From a checkpoint of a small transformer trained on Wikipedia.
Size: 11 layers, 9 heads of 64, MLP 3456 GELU, vocabulary 8192.
Architecture: LayerNorm before each block, learned positions.
Training: a variant of Muon for these matrices, 901M tokens, 13743 steps.
MLP neurons of a small language model. Each row is named by its layer, matrix (up: input weights) and neuron, and shows model dimensions 192-383. Each number is 500 + 40 x the weight over its row's rms, rounded and kept within 0 to 999. Numbers have three digits each.
A block is one neuron, or neurons of one layer that tend to fire together. After each block is what it responds to, as a language model described it from the Wikipedia text at the highest values.

L4.up94:527425519451460529484433478525500495596469500449551526557502499520489494526538508477495470446513576498534503456419545498495474522448501489447479455503463538486494543473518537483451439503484561554490543587491480465507507480543519458503535488518463476503494562509457515514553491523496518529502529569552437553469492538449526514600500562509503524488459553481473467452499499374559463478493493439451509578482609472447513420526454543577507449416496454500419525487497560491547463532495468530429523500460493488527574509441505543525542509506552513496529538439459463435480517521387534517
L4.up193:500468484459479483495418475517564470492478541437515603543443455560502487461508522539490487432532460556478457478512491524548547518421477577530515465463471528464520467498462563516437474502597508547476511511460453477500540507515512439491496465551457526502462429496439471530527549610481521506546535477453502441538540507540514475510469497430508501473433479463479493403467557555485491512434517462506509486545540446451501493520509510507488502500480443515458503431589509455465487485507518577475432573572492551554442505489456496548461511566518505497485489500529487464548442555505491497
L4.up326:499507443457483533564509518519555507558604435537483450570533421508480488490543491486533559429503464552499479414522497461581465523484543524510478514530510555442509515488529551525475511446486474469527514519469575559559519502496492396498478506506504466530456465522541477509506455510501514534489508500497528532436471451439470436538550540477493502503437492425471473478397412392483523513512529495465498564496551546468504520500465438487495473490501540513546528490427501528536505520515510556488468514545475487558522518608489479517467441458567439434556515485558440505455608531510510549
L4.up2578:549448494456464489503473481608447509509434498439567552481574512542510494507561536453539515532538519410500546444522463503534422538495518416492466479465472536448516518486534435588521487565520420486510503456536518441549524441492543406524455532509480481458507485552483603521563472553511479557572521533452517467491549614475493496509556476494506488492541593573470453472518535440498486485534523574441480478503535398502563533491557495500510483469492463459425505484434483507513456419466573558484542496499529429452524527513548523454486452469470527476526469512549525472464568473520556550
Responds to: Word-internal fragments right after a short opening piece, above all -adi- in leading, loading, cheerleading, reading, and also heaviest, quad, steady.

L3.up633:471497495571502527501491516504489538444522496497562524523516570462462501431461514445432580510468457466512531439539528483527563480544472460502532444529555512480483494524517519524565443575457482505497479508468523571506410589553507514536547577538502468501538568530488499495521549487485514521503514472429502498578479524493531510468411503566525570468465513495477579503382506505562498457500497459509482523508475499494480519420484561466521472405513505460491503513461434460473486512535483478522487582489511457508406467444473517443488502462460427528535539557409498455497466451463561465
Responds to: Short middle pieces of words split into several tokens, mostly proper or foreign names, such as imi in Criminal, ici in medicine, uri in Zurich.

L3.up551:515511461470471544504476525479498398433496483426495533535491519523505506469586521554513527464507477477393497520420531450517515541475564486439487481548537486410519447511527449538524477471520503489546425533505518533503575482528428430476466553459469454546526581557508468501578438486531467593498488489511490535453539517521459505537532584492520457472530526486517498503483513439440496527535516543482519507498572481456482534521480482465507525465529448549475474445510524515555448500584584531480538527490489487557503328518527487465463501488515461492536509492523475516464503467438543512
Responds to: Second piece of a word split after a short one-to-two-letter opening, e.g. O+il in painting media, We+ek in charts, le+af, 3+D.

L3.up967:535531532511506515516450562538496545489512528467566482470421590434546491515485569556465529467511464533523428484567446499511545518521523542540510447528474510476514497522531459458564515576513472446553506475473466516433459530486562521515487561473564509487575481520509509547471455495517545533507420547496558490546458605536485513555503465484517537530547485510511509553492458427480479506520508513559512531476547504466517450543469544500528496466503445515506470425505511462518501485481516529447516420538507524545515580430561509436441468548535584553459489484530485519465536514522535478
Responds to: Unit abbreviations after numbers, mainly "mi" in "/sq mi" in infobox population-density lines, also ft, cuft, miles, plus scattered mid-word pieces.

L2.up51:461533508514531549501482445495529545549526427492475470440538519535516506456563502522512555574483442538441482493473525417525495546516545491457486520513541471495492472557491479513470518474502447543537531457566499524521553481520508444526450542527413473434516458468412500499539495522473518524474490512531460497535457513512557497592492518527514569490431583507576454515494459535460553476462553483528582486489495496494565511467497414546564449488445513476536553441555472438505454499503443485519459502502495508404530476528511500464483527459490538516566583520463603497550509546413467532
L2.up63:570562519472503499576586537501529489526500562482431540565513429519441475483532468495437465514448507521534504512541554495565518543479566504499472422599478508465498540481473478497483519511452466531501465500489427502476516509505435513515514479507551446499478529506505494455531493473505476552501430506504480572445583486515597517466521526509457501505502482467579459565490603471501476526530588448474504483478526448481518421476454512459511496503523511464504483431532481575482470528500540489508505446484421434586537480541544479492489578438585516455502547477573396553512468475451441496
L2.up346:497495535500516573440493538525539504485542574436497503511457485530476529510578503575493537463532465524535554457464482551512473570483521438496498492447438504433552476410549485502496496559421535522625488441546535452487560492562478452467511549571539477441497503481465531468512584462515500459489424463498467536476540493492432473537576503543447515463521560463476505451481469490525529440476551482523594504457530475477529514528483518473521530526391469586511513452519493475577464482569520500481544494456366501579454547535492486481541486484520505473535468440535483473454463527521522430
L2.up347:514516461490516572535491466454550538543515470545579482561484528531486490478490512543507501559541521569538485438488522453502565476513510459500457434506492474441533495502523535475529561464452575542454445463546569449526556500458549531527515522453527496487510473538539517532614464518492525491488458549466432484455482586534504484519552481498507544520498461548471507453517506515522473486392523469512531564518497415459478426429409502493516492508477517528427551501447474461414478485530506546478555507448439465423517527481442538507492554478516461503462538466466526579483467441395495515
L2.up606:454566526518510483463571537553513461527542574425487495481446488448495502502516510525510498534523507523476544467542462449507403563508487480511491478489552515477490534471531470523497490530516501529498508483505482524493499520485478528556528586470525468438509511426513584572576486445482504521496482541513498585455430547503464455467480546490490510521556457538437488533547576514468506496502506420506437462494440526524505547507430463517490435536514532561431508556426547522495451485394587467493472540546504518479464525531513544530577562472521528464480493499505531461467483608522509589
L2.up883:471490503603572514434538442458497540532449529479475509506515498461508433489535559510486454536456410441485542495580552423507449466460517451492429518498461506567538463483455542557439472493580497540589481457514534480462525483565531443452474534498434483466498422452578531547512546487493516569508474483533503474468530496465519554504517466451492492515532491520505534496532493474455462522419510507495509497519514442466557449463539545508561519454447458498474498491519494455509401513546456514481484523507433475526507548455502574455551487540485491499464524440529500499482568499487522514
L2.up1032:546517470486531469434511462487488458506479500485532473484500507515524490484514475446493553435538488467473551472515521462446503506476514430545516511488476496505589496460522559555504558449447447540537525488589510512490526459496454463459521516460454517513434464503515555533488498541497509535486541460582586462500502542465475491508478473504545509540447431486407538544533489477449541501532505522428468528470492533591444506483491445495514599466460507510524500517485464519511495534467536503472530508381529482518528490548538514504540550524533548565499507512511476548508384492470499543
L2.up1039:508495465471486453449522466462495453522466439474461411481500541537494526468481507541546497558503452502467515510560531425532453499453494456503522550549481512452564519462527547512471519482454514513502524478508512478487504503519450428550481560499484470500521502485548514438528515540507458542560485561525466502566537442339490465510501540588528460500550500531478515491416498493475530504479517580526480528479511560451519574514516460527481581489493510495518554411431545536485515513502511516525483476541446497542562455520534488522452501526538592524474500511546465498430408441541477499
L2.up1305:483395571505472525472424496509481546580535492454435536471464523489557471459509522566496501512462504449433487488486491402543421484463519506534569515538514533472524512453516513491489505453475436517502536532534505506539464449456548495545432524456491527429507487477482513429500472450468491536476576489542476568513561475446494413540532578442465573485554552473484536468462452519503484493515422503516490521519537526453468508513523519573517571530508492527476491482566475513486516501461506552598529443467480555495519536519478533599462475556531498486470482432553551467490454498475467484
L2.up1413:462529516474541515485572476515521526497487501405533483532477488437495414466502454495562503512491480527456499528553441413521457502495505420495497438528422523516486468517529465480501485498543528534513517491536519508532550561508475493537463533411582417521498516529505500545532552472511410529456450458448503449532485485514537592473396514498542537534501561508532517518519552544508527511478562477499550529518540535425458475542527505485532584509507503562544495489552583484495482508531470547470442460547459477475453463486537422491506499528490532473497521461531461507521505475496570460
L2.up1706:507542561519533529445605522488482488509510473435475489433519484482460529474510554541513494543434460534510553521499510524448426553476482522470512458487509491491484495489510524544548531513549499491544487494558514427400509542488465443515453546523500529439564495496507557499531561481501518521474429472603450591492544479468507508478522587497541485464412523486514498459456603498485490462474481479472546565498483595506507509479525517492487455456500557587443577469401498515533504457492563588528442563467474564481492510534524528514467511494540513572467544510488568433508518526466488446
L2.up2073:456533473488482584414508454509569517420542514437483495597546450567481478503547464411591493567492464485457518503495453464458453505537461486465524510559497505560463456474534474512477512499452467485556492519549472557479473478513430517531408522498513461506505474430437445441563469497493475493517552481502473561406505503489531496457504524445506456537562536504497541467543537359505472523500510518570500496486544373525475444480487576500479500489537505470507510481460473448523535517555528535484495551599490522470476491537489504494550550443467559502589503505502477520481558471498464480
L2.up2126:562529609486511566441470528480493432482496519507507500468548462468524528537596553591466497512517498477495410506464477533505426503555528482537497459494406537459431401482513477509485495576519443494492534487537580507519524502460481462456474506497494482455499554547469529546501536502533497498535535493561517511524486497439488556533497586501491564357463495459471526498485490513493451521453529585506513484437558486483489472493503479483489504539492523474529510525483532459501504493483523568485460508521497456506514529474472510422479564516455553553539524474482435502525514565531487511
L2.up2223:516440510553521574438490463519556498520506531447581460440509486487539466500541492526547522544474539464508526520518478490472444477418522484451530490462488554530493500501507533548417450553495509547519490515522479527439529496566489450510490476410516513435524442461524518477543534489458472578473543574538447560463404510435489478537534560509553491516514519499503508497555492511466485544482559489478486507546507470393462434494441518538417547483493483497483527460433473463439482497510500509513486484545428510538438502581516562538442471483531468517485548489478513532445538510544490485
L2.up2363:523496527505521571414528463454524503545475482486512495549444488548556540543552511535479494457527403516509495421527526543468501563537516486461495491466501546461532449480561426541496481485479526550554406428517522525509526498498545490512483567483530480477516436452472550498561529526522529543519478534482434551494549493509594506573515495482578463510501495584466529510542530488492452547522537490515536480460528512470491516466445471453515546546470499467517538474511471497523540476573468589484519462521494571535469552475482564489484473520478567439579553464414512456552446524466530443
L2.up2463:504459513509492592524601519489537554443410519427486489483483544495503438522537464515471530552462453529443479474508546512471549457477560477487503505495485444443514530507506537588454467428470466555458433464461574586456561457518507471517556449471466439497479484479527469528541496412558452524526507545509475545500504463484469479512544447453505446440529497553546475493563535486418444488504434480502399523437483544507442491480538556523493480555532464506516478379453471493490423470521449500430518507542504524633468485454487458506531485530547484512538475492554540491444446496470521548
Responds to: Second sub-word piece, often vowel-initial, right after a short word-start piece like Cle, Le, che, ple, as in Cle-ar, Le-adi-ng, che-ap.

L2.up12:560502553513569453520502493502506596478437539504495488479551495506530532414501482499465520526534461463596544437435594531495562564506466529486462516516498426545447474490534480520497501475483438485465491518500482494474453436423442500524591484440471453500424531503439562549465463491444542484489528505549449466508422539438549504550442550516478528518496506508486497464451468526524560459453486522469487521568550460477513473505507498486465530483508468541475541486614508525442500521494453530437476531497514461470426447590374468444529446564497504531485522552499501509536452410483492507
L2.up284:511483641532468505472510502490537549524554501527562494490564506535478496528540517543539427507540504490529452517524437507498539518525501492569517523548514491521528514504483546555508462515518498450580531504438505550522551484502511458498422492454516494554504521454465536463533567572516482497465510462508471491493389553485398522479443465503459540407500556524487483426514394526468547467464537457531501489519487515490485471471498441491522522483485527617488561555501520503546443514470419470506511486524514499491466575524518552466457527537528503517547521554486578516530478533527509423
L2.up373:537525519572510441479498596513492553474517504505468497470534503481494502500461449448490548547523458528478449477521492513535481510529558472537510443584536539531506468513532484432509541476500474460438535553521566479528443549441512550538429534510481467528484508485437436481506462531437520550504448496482447549516548487490474504524487613491513525471505450546439482539466503491506548490429516531559491499436535542472487529458517483485506476466509556490549465504533479517503496568540475494452499460586514492478478554471468501487527522501430525507542482539563503451483503488447490523
L2.up533:499482569475530509477577513486566631528521530570517403610508516470508558489504542458501490449501461455546528517456486592503532511515559442501472447567514467482534466438519564568469474532553484542535488536418546498530494458530505484551496497453608469481587558493497535493525507489529549490503432505558400546539519613468439506457525592479463521448459466536459539518503519500459484534451503371518464458480520499545575445486462571421495427537535500494485475454503550485476543475526492518423463516435462476571524553534457525460521566531459520477498522560531521523514474473475526477
L2.up728:486495541549456509462477476483472531538440420522465446506495486475467533433466566534573445455560499517537450534588465494519518522513422488517515518488460480517527448528477582542555474484574460458533498473475464499470485553530458507493454456465468469549530523499523496517534536506416555538505488513457548510543516535485542508479461471519576493476519525558472495541477547496437492500481537475460432519524488463503561479524531478453521529510544506465443485508505462529476471503465524453413454458489526552508518483547483433472540547563525551496463454510525490403437457489586490481
L2.up968:477523452487474492544480490425501503529524447529483439556548546522534517566479526488412498608498561484440461524573538479530468523479468526490515530507479490455532530509578490481507490490520504477484496534553516489465542568462567560493466467480546411571477493454536529474521512471557569543537417447467436505524529472486487424512511502527482470459468525519494494493460540564544527506527518505473458519593552521513532458571442485459514454507505503515436488494462435450493490421470504488493472490558462440510462520452493492428497419471476456517469536428522529483535513464442500400
L2.up1445:515509497573555503491535541462541482601568567553445508550464490535545494511509493537447548492517435485433439452527561549587505533461465491537509542475459541457505530510531510474515433517547530575503448491501463562486471494487492454435570588493535506520485500459502511476502444458477579544522482480523501554476484524537550520457453539538511472544479463523483478502478451486501539550450514506492515518417534479447498540501556463430490455502470519478550523496453532486464487569506409498433444529473554556535569562445454473544473532468617478475560478520456501428504506526462592485
L2.up1527:537472470471519608422573501540489474457534541554518437544531507537448523534480498510542474499464503541510497470518504442555501432520550469445544507536499437424448459491470539542504489493560486497476466484417491494474604477525498488515386523545458535514602526440458541526505480530507508552410461561581433511519539537500534488534487451488437507491589440540516516500508519519458448527459422459481466499493499462513548537528490509479518514481549450496515509466450448502485521527432484502466468541493481563548562466504427444532469496524484487618493537515496514495565529519468536457
L2.up1936:500537510440521376452527586496484544424490542580524505522508545490444491545491467479533501557537523459499525496496532523526463540461484481525497510561464483428538414496520493597527534517480565454539499498508527486506504528526521523510464518429523588456478444555449482478520511550481538468547504506497483429596509564489503538520451458512552466478495496526484479450476597512571529545515453447469479501532456435461529543427559492437510423478527500530563530483485454499482467527482499535497491519522468594531531574480516449474435546499488465493473470472545515509548510538464467420
L2.up2229:553509580557525468487514553508488552498438553472500434548472562460503421445490483489470462517483509498427463543478503480473510597512507505480531529451497510460506499538528443472546489519465541546536478453487445511493553482496493434490535446517525547469438489472400476484518468546565574494524490523491496514506484586401552463532444545520560538513536561482437454449509507540517573505477528447557495416496448511483514496497456547501481491516526472582533569491455475528435492518500510472466480494513474502522456466547481461538443521479476425485481536536453531551507579468501546477
L2.up2466:497502480566524468449582581558471505532477534487479472534408504547516429505597517464484501489522533543531449484533472472507488481493460468490529518535510540533488488520578489486511530552527444402445481484430517460539499468483471475569475495486471501494458511497446570511453531488537545495518501491483511417517541564436498451470499539491559540455542484571424467523474497487479518479541467396626481489426481474440459493504625536439486546463428475549455516492512473498545479570441491454524472502515491486494515503485451483486469447430510490545502475575492534513565496541561482483
L2.up2799:451486449485479493476490468505469523493496547569428470516442469463492558544444470464454529471474488478514459543591483495530536529505515496440497556534497505520518472470588638516515423482466452487413519528485595447546556478434551492559489477535518525531544529552492517506489463515516544476490543552528448448428488535447449492554504597541466546424494496518495459487482460505506461529462476513504456550513534547427434540419535488470493484485472523486431522492542486575431430548466444464481477522452561474492552540491535558494488524548504537490479534546513542577475515492539506533
L2.up2825:538509561503500497494489452485514460447513537505502477501500522510503555491527474517470560455499488516375439553511501444556502472524546508499522460573454443484479489491539524537478499524519509447530498497513514464457593539491518422493503517535559480486462486482485538466466462527529488484516465487520454576554453474507451449496537496542451548507557541485512467450426568538501553576483492490515467505539521494456507526533559501473422482487424483479534541449475521462463532496538513480421527497467436571525513548495597444590423533515463412499459520520512529438543463531535554468
L2.up3234:579546485560510458429541501546587528489468468481509521503526518487541433559467503480479547482439524518538494577565527475462550511507555537457503476454526452450509467529539493505569500608489547440508546536495477526488430565557511554569513489449612467485516543478545396509515523556500499462499561561468473521498498540522546480538494562526448475416549512454567513473446573486554460513511473395528499517480567499444553457464510576520411486476482587492470592440455515501548469564581540516434405485560507507505446540430421511398483514482457545502480531511467533491456485444415543525
L2.up3295:570579545474510545429553521476558548486511443483566460516474509487501545481449496486477576545460508460480477616473468505460431480484517499520496440541534577469477517494439493509561546503448559521568524477415484458466443433528449483515499478477501523511537523468459430491535439483473507467510504505566510512446492499507486440453475491444459464567453477460495512491482479450473477498536562495410573447506476524532473483498541546472531464513474553491419491568449518495424531500467469541420476592440547461572463535495386512509506517495508437457438526563531431463507525492507470488
L2.up3313:517450509516460551508525524457490534528437534512472464549466501475482457465539531542507526417523512520475482509589445517479431477519567487487466420487496464540535511538477486479521534557520474529466492417413486503488519576497424545497493516540520505439494551532511480504539522487498543482499504639511507512486523515520506412510463478462449554445464488501457540526467529530451471522503529492502440553463521589492481449521481494448428461498542553529482509476465474433474478501489546508477505553460480477526545474585471536448426495525475536455468518543532492568482497474460555542
Responds to: Middle fragments of words split into several tokens, after a short opening piece, as in Cr-imi-nal, Med-iter-ranean, div-ers-ity, Equ-ili-brium.

L2.up82:480603575537489458484484532493454504537458571529501495501461471507508470493493480513550515450560496539484525521496476465478524550561418531538480538425510550466528570514514505511478483535468495497453390540508548452500469459550436508488475497457502429500479454631511532477468510487460431513448515542472555494511519525537446507454526530533569448542486570430480501504449526498473541519505478553497544482529452480461543502561420541468467483546491446429511455529518535491459443475455547528432533489517525484527486527406480524487481479479568446502505588451519419515509580518490503444
L2.up131:538502504521548553499523535525437468464525510523536435521495477508534555461409554598425483553558586512473480496505537514490521540517513471532494554506513539511481478565564448563516461457551511485546532546532529529497562502513520513545554425497471450490548520449509453505513475576417476515570548481493514435449438478504487489535475522526567560493444497505499450487502450430527527467606511431534523455521447434504450459544426498577503482478509453514475518498523534347553475586516448473490497479504476464549454548438421490480510476555540495491501499500493404499510539553547421531
L2.up157:582482475463520509508575488415548508521548473541585617520451553522507491462456532533472459473478546458516529487561547509440501516530464450483501614499504478501501535531557449545535553476554452530472432512528549471547512539476531465473454442546502437479491481452485488521536530405493455490493509490519492562448463540540531488524436438507478544497495518491556518501514447589516494424470486516505445512494442482449545480484486488503461522575473512525547521520445480533537483436522530462548592469464522456487421570547521445500467470506520464558512500578582543575524530467543451544
L2.up270:517514523544473479545505544463525520504493489539496512563458511537581413487514436511558468492487465427554462477538522530525503502506529519443476551497499520462532511575569471509513605422450442495497486489518564420381528572507457473510506549484514588492467453582429532504516501490558439510422487498553511513466485441454554498583582541512543494524532479481543521499479486544434554469554553513514459514456478514449485499541488500581515552514573503506494497513509473470511582474480490516497545474491545501506522437589575473511534512499519529500471543529507476467508495490487474502
L2.up339:436464517509490495433444610438449574517415472565477517486498480521465548515552444486501475547450509549453466537497512480552562462529537455458467516499549503507548494438517456415462478472531508494514427495496543531489415478489508543462511519558496476482528493590443581524502476440464544607527446446554488549480528434494438483541563523526584498462522551517490457545553523453556472501500440455472533517494482532476443552499454530591488539444493526505409544531498545477479495412440441531501510511449482491492477529548550528499467522512509526500502580520499467468574498482478566504
L2.up671:528501444524429470521474540525509574536496502531565440489466530514553519524483481459446435471561514505499401485528559490519472477417543540526459532487513531492528457526514471421474472491552511495498400494540521439469509489533534535543510491504536476427504522507463457579564514528433504488520424465515504498503464435488471421502513504550466483534548499551477512552529476439472436509523458447492524429481528501472486443545421452478493429541532455481559502564508488548467477506491490494496456456501444469528541512526477568494492498504594474512469603548511518506435565484539483537
L2.up1336:511483519495502511426470486404477470496451514479577605512592516546431475472496485465485455508461445501488454531501438539472493564414518486477529526473486484497475504519535521483503483510442470495470438506489550480435511552446484498481534517502452469452537509479536521568486501473475410451465478496502534594480471520548455460513527523475516506529526488470404498461564476485535562503529443490455466465534519476425500429553466563470519409517486461534477466517519522512497478477566442537507561487528528484474533495527508508530456491432476499560506538489500489504465535434524471447
L2.up1879:504453458542465505544445511487495514444520483481493451499503453518566489543479516464428543492541523439443429526538468539500548492442520464558374387532550488510525560501488443526529492527509529515480488459488514492503507524438441486486486513495513487458534385498486495537531458398544456564537480442505472483541502477530472493492574552445522553498513544459514523537518532506478586470420461510464457490523563592522422419489505580540438465479531447473435521549476520542472510533542457494473485514531533465534478538538464475428496518500548587433478506509492464526525579416445490608
L2.up2234:554451492577462546482505550429483574485505457532502453468551532442591512506475481546452489477476570495521520510433503559552520559504495484527409515505543471446498491533504535497504439464490479533529530485531528456474455500444444515497453449572487502457486563493481556562495486479431436523463558514449578520469515528545523456519502463564487613485481430480508528541493461478476539487485542481551552448474582440498419460508500509466558531512533522528434517455533572546482427499486507474498449469544506497462507596510482581448490430422477464533481466556499567524457583510476472469
L2.up2247:485480510479511523475470543504435472525418469514561465499520501473442461523525494546475594463542557526413489518521530436509591497425499472525463451514453570513499570547461521460444546557507546507453401507542517481518473543530522530523555442516516556469475476512466504535521508456447527445575410458388500545521465429465490460426468511522477486553479496445539542491489432493560577458538483539525590495525521483466504534524517528614542576509505503493533490499495493469411458481405518500519499477437549485502538568422549547389450469527564555534486544522531458486459528420464458499
L2.up2252:491507511581487562540486490479547465572454514486541489478425503499550495430526522492435458424472523454516499480541472494468492472523508482475456543496501471548526530501499491520493489520511485518411526470516515463465574515507417479488509504654554494472485483516423494644518487476515466510504475516440610536467568499510495503534503617460468534598454544418524502576528491438460511356544461541490493481495497451435471559521462535482522481493566500509463487490516588465487512484533482452490523531588539484509464513526530563466529525459508423581516496493498509478524474475421526521
L2.up2423:559506479502537508514533460490494513550579492585554546451493550501524480473441521547491459519494527459498525495524515485431586559526484473471505565487491437458485558580557471539557465440558468555480454540509552424518508544445529464484472460482527450506430440450467479551502532418508497423537542514563460525470448554574501498514465485522488531537496468454481528491488478560511500488455476550479457534464425465508510509543474463516454547540535483482544518524479413475542508448499434501524575506516521454469434505521565419473474408494517445563483497521538518528482520453484424541
L2.up2559:531459475483475504514487485392442537517454492505478475464466476526512448534540529538448552474440515522490514506505471534469537503498515432460420534532567511449447487509513559480518502519521433459450455530465471539447532510534502453541554470516442505513464453461487581585571521506462457566502506531492438470459474480539473463460514497575461469531534548534561555517525438455510557446515476484453549453467512464451478509568499486590405519531418515468480491522502491482448443442513477509489518545553545497464464444541553529465461521521535561570496529498457512488558506479431483536
L2.up2906:446472498560562538550493468527431556537365504488556505547557470543546530511465494535484474422498459406521451483512534416460571543448515527519458558487475451473504482549463424534436530489496414452530483491467536471484561563509450486528520413518551457517521508526508475564514437469499482457500497565492550548516461510545462454553531511489549505596492482599482560471498442570491513489486435509585537506432502412479469507541432481424484484520479465444460453427505523492444480492496482478539502452518534491533504508449519446494467491499534553548489526506495490456578571464386571514
L2.up2925:435495582570481571574458529446433516508461511494495453464480500518430577461506539497462447616532561495438491504532459520545548515401513538460520498472513548537500543500562464516488561487416543438495413487553494503517487507541452506519480533464486581431497561515534516531498505604497474537503511443467531466483572464511466488550457504416561529519494523496500514472485412495427530549554480544492485518534474495491484443534418459512561402532456509405449542541492576493555505497485503517514436411508495529518474543450430480496527502491513557512491555552488464510473587513512503529
L2.up3199:498540496494538496552500505453543492494491522537565481405545443535547482466520480507480468574485525487492467477447512528521549545581445551442489448503524486491493427555581490535525537472533511468532557551498463505505474430556447534446542528553564529534523503478475558531505519418580474513447516537484457441413504476484481421515462508417537473519578493497518514532478466498528465481487502451485596561438542478517532534591488477541465479510399497518428422484532461451524472488452453529518484542538547507566490503557507462553517544478549467540394543464567524466511494526468470530
Responds to: Opening parenthesis right after a measurement in infoboxes and tables, starting a converted value, e.g. 65 m (213 ft), km² (sq mi), 1.83 m (6 ft); weaker on other structured-list tokens.

L4.up2252:553486553488497529513476480546405459528548476435529537430412501445491477468411512516504506458463538479552411474544477468426494469490502474494487467483489503482484555484551438506483459582445506498498517566523469396452434526544571532423412506544579492509565452504495493497494533508520557504525499473520527499520437552512458478559500464511502480561532491603526461561476495503538534503456415517465515475438530503447434628522480512565448484552536475546454460481494501534460498528500490481541556517501530423488475558420505574479485518514561551563493474528454481509519581565545482485
L4.up2330:523483520528498555528525458513495494592486424527487485517515591545459468394531498485539432465526514493513441426545497451484475512537493549472550552469459551504569506525508530464521542507467488484541490518521441502491501460520477498467562507444492463499466435554533498440551523480561458485544510534487491494453431510537457474535510465522512503484437512531591459461519539459541496477592486472503473482523477520508553481598422536488451497468489543498510508499527600464481525482500490562516501545543562467501462451473558453505524464538492500496495428534495470482504479489482456484
L4.up3261:500512537509494561529469408480469501536532465529513543556557492527562479418470500543591518518477474521535521482538501451489489481548435497478496566452472497499494503554511549483526529556451456449520419512473504542501513509512569539554566481492571434483500436507532523537459540523494496489470476486445516542501448501488516457544501500495458524512564479581505529507537427512463521494431450499471559487515489515522506476537517544514455440478459478491488392549527477526500509475432455492528494486624454446499408498463515577521396475514518520461510526497493445624471481430539467460
L4.up3293:532444497553511492465530481510437510513568504527514535455496498531528481423486478542512512504510474483482514469511483477473482560579502547463473464494453458508458561490555513576440502478498439536507483496465523490529510487490460537486541537515546506545504503488525465513497416520511531506533447485563476511485432518455497496514566507440520555484576457478522502434464470512492528481416460572427504536467529468534518477502578509535510518463421429510534363461490465535525484454490550572475508466522475475411492454492490509498557454498493513529523576512545410491488485478516497554
Responds to: Digits and unit tokens inside parentheses that give a converted measurement, mostly in infobox lines, e.g. (102–243 ft), (6 ft 1 in), (49.26/sq mi).

L4.up216:483534527519502521510530614509469520516467497474517517551497548448459550462491471434483474433508502435450454518435486469501521553490480478532505460528443567483535479532529436514520465476479531504502510431523527441496505462494475470468510488485505516507553543493512506469429477578514460490521510463485530494475440527515549474431418566544438488472424506505522546484464461486448531519613490497481572490540472486449431416484492534425540496470479524540591463537474491403398502535530507606509496527495512529536480518531488510516448482460474445568521476550484578511473619535455485558
L4.up418:527456526551498532472460469560489566579561510488492516560501502536535506523485425485556518503542477500485392535579504494498474531570520508521544437463487518394503543588510511496519512551612473493480572515493446499481431494490512496515518506460556497467476553513482556534483544536505513477498539510508543465462452427517464465457455540476548478534493467445461474455544516531488495515568467513413452487440508518563451518491482446540497406450497548448488464576555469549523560521433449498469526602520564549510483505526454463488536548468460477512517530579501531545589579595478520496
L4.up779:529562536487532515480457497499476555549532525548467501565475531532515516464496483393485472528544503492489511455498544490440468526489574492476511474469533559440512540506534515528509424449484515459509447480517531491534511548475464522589510501436465517421469465495526452483506472541474514469526536456495496522447515528504511471481449544442463566540433476453547520502516465487548500508552471458414542433458504502491509486530461506525473470492535504511547483501430539490481526486483493506502545571589502463490564530467439476489495526435501504513583500465572484516486520488401559456
L4.up887:479521522465476504466563521541481523448483513552480426472500467479545479497516480475496456546523486428474519490558492491523483540543505575555510483453584513495469507592361477583584541523499459472487509457480462497485536508513491467509528487501505469525449483451541531503493480520504502545451535533525521439516462551493567498478555503545482520518514396553524445477445444545464498446543465442490489435514499550520428481490544451543448485496464507506438534551506490504501537461435538441502483525500504495537521497518531527459547485489459481466484515535502560489481583554494505456
Responds to: Fires on short subword fragments inside longer words split into pieces, especially names and rare words, e.g. dyn-ast, Dimen-si-ons, Pen-ta-x.